From a checkpoint of a small transformer trained on Wikipedia.
Training: 583M tokens, 8901 steps.
MLP neurons of a small language model. Each row is named by its layer, matrix (gate and up: input weights; down: output weights) and neuron, and shows model dimensions 224-351. Each number is 128 + 24 x the weight over its row's rms, rounded and kept within 0 to 255. Numbers have three digits each. A neuron's up and down rows have the sign that makes its largest values positive.
After each neuron's rows, "fires in" lists the words (lower case) most often at its 100 highest values on Wikipedia text that the model never trained on.

L4.gate742:144148131132122109169157172125120106114109123125115131087166119143168132099096184069128108165144131140120140092110089121111135138127112109126066130110127143149128097093106169137143147117157102153114090145114129163123141140122094133114155122142129118129110087154127165174111161130127133182110168102160127156173172143108114141112135155151091143130162138089138180106140135154107159177094
L4.up742:110171169116126148156160105111114147119097156129070140113137163126126183165106173111118136140129145122132132117130145094128158110106112107114148171109100111167109109117112120145101133112110119137112108137098101140153105135125157119120130170118166159117122055117132114149117154113119114135156131118139141092135176113089138108137132132147156126144183115155086095106150125145128107124147
L4.down742:112145140090073133143132151073184131127141114116141136128096126169170156126109047136122115144153125157149127108147116166112131148088098087131152139141116129158121104121139084099145117161067155094114104140112073085107111135133160085148165148101119128125116111129121130127116106114087117142152095152191113120143190169154113162140104101161171171107164131186142133126126134110152113161094
fires in: "of", "during", "in", "on", "over", "under"

L4.gate1173:097130129118134180141082133155114126107130102148107141135120160106158171151093153134120079102134129145133146089136113144133164125149163138132132118111160129134130119115143147135139103096102106111085109174125148141125159146137089129083125122091135119126113131125126143195139114114127140132108159111115119148177153107145140120150137083154156113139136090081112144104114109103147126144097
L4.up1173:128098051119140133138140127170158137157141151137115107153096135144141101148148077118160140083119103145113124102151116121144157156115142159123128162136079090117129099157114172118121141083104102137115132122125138129136112119121204106161150104136141103149095118139118122107152143138096117088091158168121116137153112108114156133126128131110136129163167153154128126103130090149116107162122
L4.down1173:131111123161095109114136137136106107153101131140141117148100139101129162155111054128140159141138111139128144142095144147149131113117164150123113167128124123118119081112124142121126130149131144095147127161100092147117161139125120084157134120176094085126102153133158098090103134114086141136148164118132102084133156082156114156139074148109154097121162114148141131131111148141162140109154
fires in: "by", "with", "to", "over", "from"

L8.gate2016:114096138115124108156120145167126151148144150110119133169091141102137112155173090128180128165108159171129121116171148151113141157148151136149151116100152159155154108153120138124113123086139085143166169120123134101126121145117117127104106106078150124136107117150152130158079146131141168122106109138127135160104125105152102152148119112148106138100123123114089126113121170138131118163143
L8.up2016:082152136121144124126117132089114177166140122132169112105138084166095131052120138120131101107091125098093125130150150120092113159143146133131157154087142153100175157157152108156139131106145122136169107113120136096146139166092129096091109119133136110126141082124150099138123123138100093146095107141116190126109126118125102126108124129112149127116145158121142127148108117185119106140135
L8.down2016:088112154136111067140125138164108137164140163125088131163097102115130152092111089114147129190080154140099125148120131091139128106147165126160147147115135160182140087132126139110097138113142131150141114168113091130134124160113134124139101116094146188114123108112166147090106135107166114137079084112164148111167173095111096121126115094156140133122126138104111154159138131092105106105108
fires in: "a", "aria"

L4.gate859:152103149126139084178088078122124120108141126094157129096086113146136111158119124129107127146121182107097157086090094123108120135129115101087135099172137132103125120140159164099139118163098132131105141097119152190085115147139154182177108124130115102089136126141115140125123137102095157160149094126112145117112116111116112129099146167111100136143131158122138173133136140102097128164159
L4.up859:122128121175140098147130132125169162109122069125083123150147138116086102137072126102095142157137098098109096116102113155114152112128101144147148169150117136122090139143118089150120139115111125088109136108138106130140112128132133165137113111165124098117151152154120140163076120126115152165148115131127143151100114137140115101133127113137121116102137110112072143159124148133135130139159
L4.down859:176129113118133105130106148127161089119135169148102101117129120123154155161175130162162098112152105132153124097130170114142125150123120064101161163140110071109163177126144125107082089104126136114147105137132120053114121116115152112076099095133157156118131126162092107138133099135118134095113092142117144078104082157145144167145146152118142129093128158120107133115162137146159145115091
fires in: "of", "and", "live", "long"

L8.gate264:128131168146102096183145127136120138112121142123132166170099137093133146137123131133087104102116109113138141111132142184092122118146133093123124088139107094115142146133129128160116130127147191140132128145140175159085130158165137115085101124135137162125106112139150122139121067133146113136131095115143167140089108139138142080130148129096121133115129122165169136120107138112152140143153
L8.up264:152124134125099170113083141171125145102154166156157177135119115109098098132126156157085134113158132136092133133122120148096113132102148098111129119121133150174128114143142149149149097129163121155079147125083118123128124133145118105148117104119120100169136101140115133120146169115082160141123071107146106141142101146123110101128104132149140101162140161138099122183112115158167136139130
L8.down264:142116122102151090111145097128163152157150153140098052175159171095172114174145104119162150144182103098121140102092128089134168154088124142130116071126109145144149152119172149080141088116118146101118152157109157167114172136149105138145120112118094142092151102102154127141128118159112068128126102151112127180143104104113088124114137143117150108133154117120121174122154134113143109054137
fires in: "at", "was", "have", "as", "also", "is"

L8.gate452:106096129119145119122148145133112100106095158142131125156198119101158153143155120058118092151108121064120115097128125149092084119132103123131135121146139141163136149122141133136096189153145125138105160098149166137128108120140136107215087135111094108124119122130115105151166119136112104108123142141115102116091121141163120106107147125137093138119140170119161128144156149139097126129153
L8.up452:144133139148086149061101170137096117149139111119156096139136144116142131111116127117115141085085104137154113136148088164109128131120169143113143104126096091127147102127120099102104173128128130113123117145110090128094068153141129121131131164125138081133143069157091110135120119113100133153150126141143073111085113088141133134097102121185127130142115100154147144128123152130127173148146
L8.down452:146113100135119112114118143109065097181119184132085137123111126149123098140086142146131139110093091094106110116133109114072103097124125127105149128142137185123132131125140098095073182145158144118141124089171136096176104131162127133154117107146071148156137117114120103132147087132135124123167147094118104125121115123105143114084128092133089100138108175163116126126088119130151140106108
fires in: "to", "not", "and", "would"

L4.gate479:117088147121132099099116158138112076127105155155147121137109108121121147136152131139131149105109129167072134133123132085116130139107114152109125146079073165130090157085111138123135124152169143157154132158100165144089160152130146121130098134165145113179143078165112109116171098131105124147085119106118104159097114104098133140125098140136196111100126136130153108075153133137157156140143
L4.up479:109145170123185087126077099134095162149096138143153110105104126164141152154108109140133145132130117133121101093179178133158173127086100106119174098134129129134165139132147150124136087162140126114112129116114149146166099155129165151110141158127152086124137123107142149170141121132127122092149115098146109142071132126109095125053160090147154143134122125091117151142123112145118144109130
L4.down479:145123114137177178135115127110139128124154169137105121143127122133106157112127156143138134155107155148120126142107126108095135127179151190140131084151125124114129166104146115077053169123141114101135132139150073136161116182115116101128144109142147111158158187130167142164196139121104126146141148142143089115091108130117142163105141149088118086148099115141163165115188088096119148150130
fires in: "by", "of", "to"

L8.gate1970:101129124113147128133062131100086150155149104137085151086193125138151093142090132114118149103145125123095140092109068132136100137113196152133151104114126192136138136090120169147101128116099079080176138122114137095125108128131116129128118098131154147108136147139102154143128145132121104127120103084134149142137110109137146141181152154168157128085136146122158146107133121136098106112105
L8.up1970:117129107118079110133127067140138153131147109107151115149101120115120153095118142168098140177124143136096150117124097156111130165113110136104117134136144117144147140149125134099150122123148104132142156154121139160120095148150150108140098086155123072111091132139102112153160091137123125152188105127116116157125118155136126076128148122125122130145161130105158136128143129125142140187117
L8.down1970:112148166160081147131103124156163131151155135119082107145104113080133120088152089141100111146135171119089109100129108166119153145119111118080114136177111112147199110117116164122139206146168096155157115112110125117110116141124093153122148112089118167130112063137078137099095133126180153167103144120101153132153116123136126118145104148133138089146144109119109117156116129104116128120108
fires in: "a", "abdo"

L8.gate1385:123070132149139147122112109137130094120141164152142118154153103138138103124110100169074115112093165139096132136131088116142148160136126128168090118140124123191136134141175140165155190145091134122110129115150081126146105173143163137177167135129141149159154177113108100098137112170097163126092135165130102140109152117153139130106159147118121140117142143128158119104122133151144121138144
L8.up1385:161185118143156142152110126139134094086126137161123146146128111175135113120102137082123132164156103110129168145117161115141126130122162108099140155100138151133086091149142111096166125174122105149111130174200114128114164186131103123119095105115190103106140121144102103169107126089141096167153147101121132138139139110158134132150083145123146112099142087097114125086125095113168118144144
L8.down1385:110070134100110159139138141139150135149098100107102148136134155102104121140132000133158160136069132137119126146115116107106132136095139127142103136162107139083133125135154157110144137118137152150122115104172162138125124100085144130129127131109115118187127135095126143129130116105051105155099141173133134133163132134168145148132140127113131160108116099122120117125123154133151110123123
fires in: "in", "from"

L8.gate972:125100122114115117146096103082108115131105165133116157170144122105143135168177097094113133150099118107123103138134110076116125155114109159152171147130132120097113116099139153145125132138132150130116149091108155157121166130111162149151115129089143117139105137112137113129113113150101100149128149149093150166148198127125128113180139150136096126144156165118168108081163091136123119100110
L8.up972:141117128118113111112121021130140105129131128128123152146152175139055156152128178145091103112137096162111105080100127097077137151111133146129137127096103161114090117080094073158102083121121145133110122118148071115148098111140091136103101139154109193160109110134116139171148125142175128163153142134109120088123093080145124123110155152140087152090131124119148137126145128133127139133115
L8.down972:109152086130130122121158132143115136142089128100161115176132137088123121129134092111115111128121169158164113125126139124099126142156157060092142132178127105134090167130171143145149123200141140167143155140118151119098090109124133136099060136173114163153124153171127093125172144136083143110127147145111129129153084116148133111115130165157163119134129124117142143133100112098126130079147
fires in: "were", "was", "part", "are"

L8.gate1907:137148143154109120101136163140159131111127121184136108166163135139152113109121147102127097105144135146111125152122136114102126134183137105119140123121149115082101120118101173150149117142113172115133110154143138137134116095177149159168108154090128148121130147149123135158131136106086138141133104167074154149149168131127136141115079154101124148109171123137132118150128118152151134123123
L8.up1907:126130118123111079117087095143098126103179109127147143163131118131140104100131135143106124136092111122118155142140082151092122142060135104100107106125150125144162144119098122149125112104096101121100127133108090102128132167122149130146154134133160125137119112111134129144177111144122092142156169120106076140137197117189106144123096147164181160167083155114113087137155126154136089140130
L8.down1907:128153129131104121129164122121085098135125124136161134129134135078149135149072080151126167139064092102132133111149121138106120145156182094140053144154163123132146150110124129127123096099166134060152137147100157134120104124172112138127198126130094123078103174112114109167192109116128102154096151106133131162168086101186145136143110159116148137160145153140118151098160140109132103145113
fires in: "was", "is", "would", "may", "will"

L4.gate1393:112181143114145127151103137104086163121168136128125143135152130162098130121142114136147161100114118172150096180130143111138135129129143119135109116106092145121137152105137160080132146148121173135135126083105135091105125107109168118089160142045114154123157120125076092108122119157148136146063169121122104103105123124122162145134131107177083143120084116104095147136143141121124119143109
L4.up1393:076078114092139128092127178095113125100149107124169141097133117130121120124145115111108155135145121174154144154150113146130096125147172151095120087092111125124135113145160156155154125109082136104102103131107119146131148111179105128103126131133137123160152138082149137182141119121120123112122127100158137126119159126086157122155144131116150100124144097109124173145133147096124106112124
L4.down1393:122162097127148116145119134103102093185137129124158129114097148136114141131122000139099155131115161101123137148148098171113115166130076144124137127108109132137110146127110111120096147141121132156128087125109137129148069121136166106134153124086124151114169113128095125106109116110125171172109151103109132095118115134106124168129138103098130140143145140106100146131114165157152155176127
fires in: "of", "with", "in", "where", "which", "from"

L8.gate2021:150127147162136124118197123117113139117113131131121137092104111113134121156113126109111113160133107145159130114110133088112118120124151083184135100118109119149143122113128159137157160114163108152096120166140101126149120123127107130151114141112116120077150128162125135147161119094148128159135083129160140101139107101135094098151141144095116181122121159161199169076139151145112133089125
L8.up2021:122119121126113176148129101139148125148158124134143115164145121161117142132118096145129109130155109122122094139124166095094172143110162103165138118168107095151128116158112124126135114149151156121081091110134131168104139118152120118131158108131102130150134160125123112148128122142075146172120121143114130108095136104137102171130139125136090143152127083099127149137147115105129151131161
L8.down2021:132117148137126154133137096086107125127133146121134109128109102121122154139142107106125180136140145106101109141119136088105125127131186098130093110111151142142104148133104141125143123120135112151081123142122122157117141156120152117135106123110052103083141141188152137139136105121119106117068073156117105119152107111133108104153118057124133138124125161171160075149092161099126108105128
fires in: "to", "would"

L8.gate375:085128112127081138130108109137182107129125126114108107137164128115137102148122093113122120153147095157085072132151117109116135128158108107120092142067132129158116171128120115163088123137158146161147112094128091129087126119104152145100163101174134133119121103150156129133098125098095118143126117150117106127104101131153121103120154071122144103135133138135150158106164151111109103097139
L8.up375:113144146127148174167129122118164108111148094118128140171172163148173099093102150134150165158103063170137121147145118138124145152130156155180129143074154137128121122089097114158135130136118098136144136060136132123110174099155137151135130133121129119149106056161132146083124118124153116141150131142128109130120118143151089116154107172163176115143152165147117146124140145127104150122143
L8.down375:120091092099089096118134112118130141120151148161128128093121109143139136125131102137123142110109118142119162100121117100108129128124115104085134146117145105152129120111140158167099116136127125158140097119115131152150079196149132145096157115143180146128154113096104105105077133150113164130138122101147108135083122133095155110147149113106109130113106151102111154129116117161164150144127
fires in: "and", "but"

L8.gate1718:123127154115118154171103145148160097115131158113143135151163096097130149126116103095113139159153133132194150128133136131144159134124188067130153097201097086125125090090095079134119123143098122122092196120141085150125155178126113130070108141152148100112125153091160128158183120119155111138096088124124117177129108108113159158119147156107185112130149089120130081133125121163143140126126
L8.up1718:096157127134146125110103092111129142101104144107133111115137113110127174160109149120122087131163145150136147129109120129105162087144116109102152115093127151125116142136144148129183159127125130101131118115117103108091106156117073097132139137094108119120100121114119139085162159112124129137133168126140127151072136109115130127117152142142170111101110123179121104146120140109147128141116
L8.down1718:133127151154139114132138105124083097164100089106159113110140113092149150122117128119097113131128152116120099177131130135122120116123122114075137171120068078135098111134130130099133116175109092120120166130166109127109160155162162179066105113152136107128080095114132126112130153105118131138110107131123141116099131139148136101146129155152141080129136125147112092146110141170126148149100
fires in: "at", "in", "by", "hold"

L8.gate1127:100107101115144188158114112143130104170104176125105099129129092127115128129133151138134116092102109081123166159170150123100111132100123111123111154112126112124124150119104134174130133150125102128148118160135168169092133096138118161124087142113133137164167146120136108123180166165136142092109089121073165117110123126116135148157075129115116098110127114146150131121109144164099085134162
L8.up1127:155144134106196087089129051146118105155138106144102133120144113107129111115145159121126131141132063130127097175134151085141146157156111157125112180111159101122116136142151106144121125188147114157132133132085130101125120136110147089131118176112126129139062126121104152128133116134123159141166092155128128214114142134135146153118134126153117134171102134115132144119079095156117164102131
L8.down1127:119127099094090127134124149106118131123126109130144157137058184110157093181166166126121128127160151138121171132116118149158158157126123098078172131117155108153116101100113099181154142151113092121144096106134126119088074124129135119121143105139094154124122140134149150121142167129111117104147186089152133106066125109152095168101102139156124098147131140121108144127174140122162126139117
fires in: "was", "is", "has", "were", "are"

L4.gate1953:098113108076132134116106138094127152147108089145138126115129110133119135093145124131099115155103085117126133126183138102114142123139129174152139108161109141136138115170118134126091152129133136128144142149127103123141102155128138122096159134160136137138165123134080083148125178133133126193110113120191082108097067101126083155135114129129090131131161132150125131152070150111132119163149
L4.up1953:160126118110150171112096118104102149124100106151140167120115136111102145118134156135141142119136147159132095122140100171153147105113126121136142164182149133101147161138119145102118142102142086125100140114145142153120114136081117118088129118158121086120093139109136137162118151117105123127089188115136110151130132146135063115146133086145133118166147052128139154145106122174127131076151
L4.down1953:143120150107133156124154097131149103150101114173116115131143131125108133100144084105118107174109158151091115156082130132148148104127153138121123110132133113117095081168104135135107168161167145118128160132118079131105098168105107099108165136123116125184148128177133138123141086174088122121189154115157079130147129155151101145109091146122146101174163126128113141118098165099158082135131
fires in: "to", "from", "into", "of", "left", "enter"

L8.gate80:148152132121072122144134125116119121107095126151108099159104138140147126123103160168117085123147130106140119106130158139109068088140104093157141128105128141164151151152145137102127152127145128144144122121125118116117109152157157158155101105114100119140157123111139146115138141109122124110113066147128120141088148130101066132128066118142124158127160115109181158136141136121134100131087
L8.up80:097145135142126135102129098122103104086159148182145144147115162115158190167093117111145134169130133068083114134094103121108113116115095143140168103172133119148106113110125090115128110104116135151110128136148153110139128110112170104089129106102055155098129136147088086178150131128072163136111088128130131148116097135127152119122147137159118125128097145122153132174128119094151110097097
L8.down80:173125177135123155122101109141092099154118092155122116128127100132125134150158101120109127113130123127173080121177138109149137115122123144088128160142121124124085127121107134178126110128070117107105118120130108171086103143165135110119107081145108112147113165143133123128131075117100114128122114137096144131121128119112102094152129116125137117142140107109148120149158152125120096135141
fires in: "to", "must", "have", "is", "may", "would"

L4.gate1448:111117135135113124146135116123125100104180121133159127130110093135117111162160114161128138099129116146111132116147155120135102137114104104143111120157149108089147140169114121140135163136123158124179131147139114073104141133138100121091122115152151130179148171123143139148124125149095110126155107139127117155118117166130113110090120099117123097138171105133122175105135102150113135120114
L4.up1448:089112128149118143122149125123137118162125127138138101161128112105115140127117087127113138130095128143072111149079106130147111150147150123108179153106158120165121140124107147123165159141115145114156124091133141141090156166169169152079163081129180083136165140096160085127122140174139085142149157141137096149118148132109171082170123131174118088101135138122110145113083114120133122088108
L4.down1448:120101140117120127128141133093134110118139109177140128129123071108110096115125026110121158111117151090138136112129148100101116177135144108130160147112161132077099180147110127169157085089114119135117120120144107109114161145134114146126149099120114154145127150120136106140100163163103090133131115160127099165172164104100110144110083122115104127144164122142173148145132123105134145117126
fires in: "a", "an", "as", "d", "in"

L8.gate449:128183115102125152150168149177158142139162147119149177108189148095091147173132094095151148103105136154109084123109116135120155129133113085126148086153092082123114121068096133142112088101083142123074112140127177084140111092105153170124124123100140157144115140148143135155102116135122131146160144109111117181125116156151150109125124151150131111143133106123114136147160126132099087118142
L8.up449:159113163123136149130152123163167134130162128126130136094130104124095181134101077113089150106114148176096120116107111111141169120162110117091142126153128133180138099118122136165117129136103136121099154122122134083090139117145090128124128115117131086169138128133172115144131115155104133134115124133158129147145132114136078125121136130149128169110162156103103110106107125139174124129135
L8.down449:136126148091161189142132124145110083147110145129163103154141122094118108117126080099121117132130144137158096090148141133158096157101142113125113132104091158115128175139147122124141137119126127081105148083173162126118123144155129167081139117159113130131153109146095148173105076114128128120144124147140155118150126149149122132092102110129116112116122129174127130138136134158102089137108
fires in: "in", "year"

L8.gate1415:098109103135167124104122136157106183071183125136120166157070087136140161148140141100099127175127081129111128145120137159113124151140131098122128110097084133144132075127186123139122090139123124137147117112107137155134150119113134168161115129114103140116141150127129144154115070162127122115115134153117127126140147146126116158117133156161085142130105142095106105108138111171118106130135
L8.up1415:143131136096133159121145137132105117130150131150117112159134110131150150151148088121135076110137145168105101131098092153116125170104121167079077111111096082141132134171152113121126112143106119128094107098129151127135099130156135089163097104166148160143106127130112119124107139142141109161105073140118098110123112149188131149121135104145115109097136134137138162150146157138096142124149
L8.down1415:142113130096112187102161114153139131141115106125147122140131152112129083087162097110139127152134136118150157132122121150142180138091118157145134104126088092122104194086141162191127093142096136118159129113165142133157103134098139158133127099152120107141123145117134100131095091123086136174160137132109131132127107136122133143090140053148146135103161127147136121106137128113104136132143
fires in: "in"

L8.gate1895:095144128129138126081074120103145113149148144141105140107127091161137140123160124097117131136153070142097105126128114153105187135150139128126131094153167114133121094149078144131147130116156103165146150089098131135117121128097146130117083127172131146090089160107142147137109113135135140092092151138108181090078126145136158140116125130130143109136105163141174140133141132136079134139146
L8.up1895:127155119139098125109115091119159091129130108142139137149167140124170141133108158141162130110126131155113126113137108100140152111149105092124159129135166071163156158121129154138121135114166098117118100147127149112125095140079105174104130095123141111115114102100138090147138111107177148103100142115180111159116151113102101134140103154126124159112118133106133125109100098127095114080139
L8.down1895:100126119085125110111154144076119150125090110151152159128126110142162117181152065162059154105120156122085126150120127109100127138134115152116110143138131145136147174154136151142166130164164112134171141108112159119133109093126157124128124114146143131146133183131139118077171162086149130118098152162131112085118117154158150140158143152158104125118149173125114128106118159142137108091123
fires in: "was", "a", "is", "as", "are", "the"

L4.gate1032:125134128121118106126126154130138132081117113143096102096109104112113098171108109181123137143061120116117125146142071148173107120123152142125124104111145106135119165132135096136135143086167126130157117152107156091110126130135120168145127137141092156128115146124143142110121150137112140128090142121106122157096167085134129126138161147137164131084113127084123128152120149075139120130082
L4.up1032:132164126120095105093111128158136113143142086115165130142095166106139143091120121133153119137116104122173135146140107108117089146148140134134116126172121164154135183174122140132133150124142109083124159160112131135134124137098124081131087135138110157113159112147174102142129109171129121139092119141137125119129135132167168110105108097106086119089105151101146147140111139109126117142092
L4.down1032:161108137125121162131127122087104120128113080138071161088136138168106120124162180090131119132129120165111111141105115091130130080116115145138112114143133107105155111127094108103141133156125132115189112151145156153126140130139164138122166102110150138121119134138125092125117113130119158078134137091168152130119136107139152135109134149144101121130114179143099133114135141133146130113121
fires in: "no", "two", "several", "three", "other", "a"

L8.gate716:129148129186138105144151132124044155071141144149169117173132094147073155132129147120116107069152066111128144160144132101149146166135141101137134081144126105137064131140158117130161115127126108069099156097159119115107155129113131142127132115127088188115199120112143129123154130108159060144135119136106132152109097155116158140134135148155115103128097096109109122125145109121167111114109
L8.up716:154108116120128130168116120162119085171155142158121124142100142119093093147125135118105128101133115111119139126148098146148132159149134124117163113130169110129119162135147123148128128118166105141135141175167146190146143136140117167173073164122126123093089073150149115156179079149123161148102084142120166119102135120137155138108080109094115146131105147114122162155136153132086148103115
L8.down716:121083144088117105108116117065112125106132124120127128159117159166143144171173148176145173074115146142098165109099113128093133155110148144126086133173145127142114116116074121110104152139137107126141129127123126110155159131153122101094141148138094148134136136108165141138121158106082133139125128106148129154118098124111102173152137133124128111096145104125115115146131127062145091090116
fires in: "is", "also", "has"

L4.gate690:119202135119131107085196094093103159143111101107107158094124117129100134091128097101129145166116178145141120139144150142114116138117150172073130133130103121085147146171095133112100103161117138175140192140135132118159178168136126161138109127123075131093134090168130134125123106119128123195157145148156082158054128110151108139131105089138120092140154097163145182120124137145114099138116
L4.up690:104150138129097152147156126104154124129097124153112124166118137141133117155182112129124133069113132110121163151142142120087113139114147151116127140145127111126117129131083160126158118133132118124094171163145115156127147167123159095097144121138142132138161141117129154159119084139125121110133122121091105140155164154151117150148147165144087103090128093088116142114138122167114098165125
L4.down690:104149130145136133149137106123109140129121112129058146138084135108084120160121065077098175157174148117146132148128112073147145118054133105135147101157153108094145144146104133136155145112120188135163129145125161129148117119089147148096134114093138138086147153138080146072151091108118147100109136129147115116133135132143143166132122111083114125139106150194157156098143159108095132107146
fires in: "a", "an", "each", "any", "no", "every"

L4.gate331:186128179172107114106132107151137170134114145102150105139135079150159120109102100068126150135127112123140117141067109104144095106098115113069176107092118128131167107161146170140082148107151085113144118125121163116146156133133105107100092164186144098121138074098141121116172083090141122133131140142170053123099117130100099155113109134122106152125132117144127132115145129127105148125134
L4.up331:119089122165142088115173147098140091109137107119116150114161152114119149105150144166131151111110104106110148113098127089108177146146113128112148114127108140134125135149150141140097111107164128118097118121133130122130103138120107145129132174098121171132134117138122162118125131120135127128104119104081105082081118157117086140135130109175106148135134167113110150125150150144155112123138
L4.down331:085093166125148100131138130113047126123152157132113134058130127123108124183104099126149169106155129142099123170098119108096126142140148121111153126142125126103102115112138175159110140125172128109090147161161156089143116120123104108106121149126125143067146132093158132096174151117097127090126140146130118099086115102150175108079069142145070111205103131148145134129126138144126114111105
fires in: "to"

L8.gate1941:116128118157107156151136132132135172083149087133121131159103123100157116116126109142106104137128135160155140134135103129109094142127130095142177130141132159131132142172146084170076140119114094138140148136113137143119134131119132151118149122109134143129150153153130132095122118086133133078156088177146145119121160150153160124156087100180129150122146125142132123114114086090158142123147
L8.up1941:140141132094125129170115098104122111167153119115115124132125112157150128097156104154113151130125120137098122085129140103102151102119155129140114116108112112099104104136128158156110144148125158093124155186098092128137134107170152125147154103115141135123144128107120136116152136096117097143101139141147124132087137118154063131115117172166126159145175097087111103119079130131105110154104
L8.down1941:137124138114110151156126149091149150103110092099144144156133155111135117132146045129097148152176102091116127154092114165130184104139092166137104131124093111149120144172150108127151132133148143110076145119096117120121119145133156105117139096122125150130125112157154099122152131092127127151138113118116134087171138129135152098149066107095142144122118118131131127119096144104156132124090
fires in: "in", "after", "with", "a", "due", "for"

L4.gate1113:124156121129169155140118115153108122128135139117135135175162116144103099165115121097105152137106120175107107074106111105091163107095114127131150137125117123133164109203084111104148113125094126113122124181151118122145146132131117128078150148125121137143134105142135127106135088133105127157133138114138139107127117138160095121113147150193123166179156143137118108114134174125141135109073
L4.up1113:140108132113158115155118135132153160098137150102124167113108120131120112132094089142136122116109135125103111124175092145149121129145099133132133149127134114162106152160107114139154155136134129116154156099135141100129121132157129135133154163136155125152155138124129125127137121192141139145127154129082102126123137144158144120102119148158104143154151112127117138103086154136179115160126
L4.down1113:126138112108139146154104140121170131163155097144107142141120127131100121136118000110121155128111135118089119123133142136127114142094160142141144113137149104177106136122122134167139136075089100151105178145096158121138110146115123137132113137088097139132122094150111101134093124130097126131106136087132072130146121131135133133118112138143154117165161181132122140122095121111131117161092
fires in: "to", "of", "housatonic", "in", "outside"

L4.gate413:113113183172100126103113143107102135179131095154166139167088128142157070138158107130096117103098153127155149166136105130126183157146099103127146127125114170124137116117126100103122143154108051159109149095137158123153142148112164104099114149122199134122163076189153140151129137091153122139104121125108082151131130147126102155131145124136105107110147104140114129126132157129133132089162
L4.up413:123107154127079123085122124171146126121127138142101140153168154148155107155165103119113163126140157169117113139090104107135134128152089087150118129117116155152119125126147096159163158170145073144129112165144167101103170123098149114105111126112118129151122071093104152126125145095112117107144135146120112165136107117141133144125129110107106062118143133111089095123140105106102146118133
L4.down413:112178137132120149136113136117109133115142116127152092148145110132163132086135054161189114101121151119140148181079084143131169145143060110117129089147077140158118073101106097140131122130166119157081135144157119104152149129121135121148123141153139175120129135149109101138141143154087100097145127108119105168134107142140114124140149128120076104176131082147129167119111141130126134169133
fires in: "for", "of", "support", "against", "from"

L8.gate32:102140105119092141139133120123101107056171130112119126132092087122148121136128097124147119152107127162094158175144109085170166162164135110132137137133077143108148148103094133124137128129125143157093134122107101107166093150109124118135144152149114100184186116118129168145133086152098136160093089149117149124104084118135124157096180108138111151139100127113120146144132135116143118150163
L8.up32:194108180097156120100136122130126133133122136158093107139146117134141154102108129110131139108098139154124155126148153146132104099118139122097142138101140171120131099130135124152141076128107167157153131136132148110089100110132156145135144138110131083086117116154134107115167143081105131098160147161109086193150145117115140134143130120121097102121122148135108089135133165133120080189098
L8.down32:095131124132145085149128158158108134141149134113144128128151085153123155160137025123131152139129100108130128149088133115135117141165117133121111106160124104136137126144094095123102112115143106118102129104168124113138111103138093092123139136125099128111141168101055076141119099139072107094129125149080120128118128132124117173149110150123145143171117117118114121133125097115108147073130
fires in: "to", "with", "of", "by", "from"

L8.gate329:135121112131112129123126109158113102132093143113136144161130152113120135138092124123116115114115096146116094141142139145109154096073126110074137100080138126127095110165067118118153105110120148072178154111159156150135135097145126128126148174125140128065126131098119087139136136107105128146125173127110147142125146094120119139138138151140136119103129139091147125111099126142093109121109
L8.up329:158112111082118121191136139134148094127146098094138149118132136161115081071087120132167141113143163136134156111145081162113072133097105097144119131114118125136125127111125112120152094152182102102097097127170145131147146108103160143158153156164142126114153123149118108184131104123070098096146109112145171114182138117104113122146161125103142146158135094164158127097151114116133145135111
L8.down329:158108115155154123156166095116117123130162082155136133129158097115126142133142120165144137152165149135186123094110144135126169168116109175125124169111144169089110097110111072147111105170145099146117129164069122112104075137125101104150081129156141133098157123137186161128174130156141129114154123140099127114172102113131156160170113111130086125137126124125119085132134135159143100129163
fires in: "is", "was", "also", "be"

L4.gate1469:097115104153161129126170116116143113147139133104165144131144096144176067113087151103151150148119143153074105123140139145121083154111167068122136086116104119122129166117124105161151105132101196151111164130124112136139125125154136124122079127159116104171125128175097116162115132131115138127131142161087143133096120129147123091123108153154128148082132159113143134066096125102145130100116
L4.up1469:093127116134107125121151123156126120144186127132128098126136164119109136146174101097135116101136155113148109144169115141142110156133121083140125165133120121156138139131130153134106143134156097099106080110144159150097153096147072110131182138181132135136131149137099126141128127094126094155143157124115176149127171081180125114090141134132126123135114127102097155142156113095136109116171
L4.down1469:097119149135090125133108142082143116149154084159131162105133103161134103123168111142135150115117118131125118106140115144176124153128142127139136151107135119126144137135093132117108115105131147164133151134135152174134132101127100171119122143110098161132142136143112089127127101144145148120141135139133149112124096142172113120150128107121159122114144163120125181097153154112108132142134
fires in: "a", "an"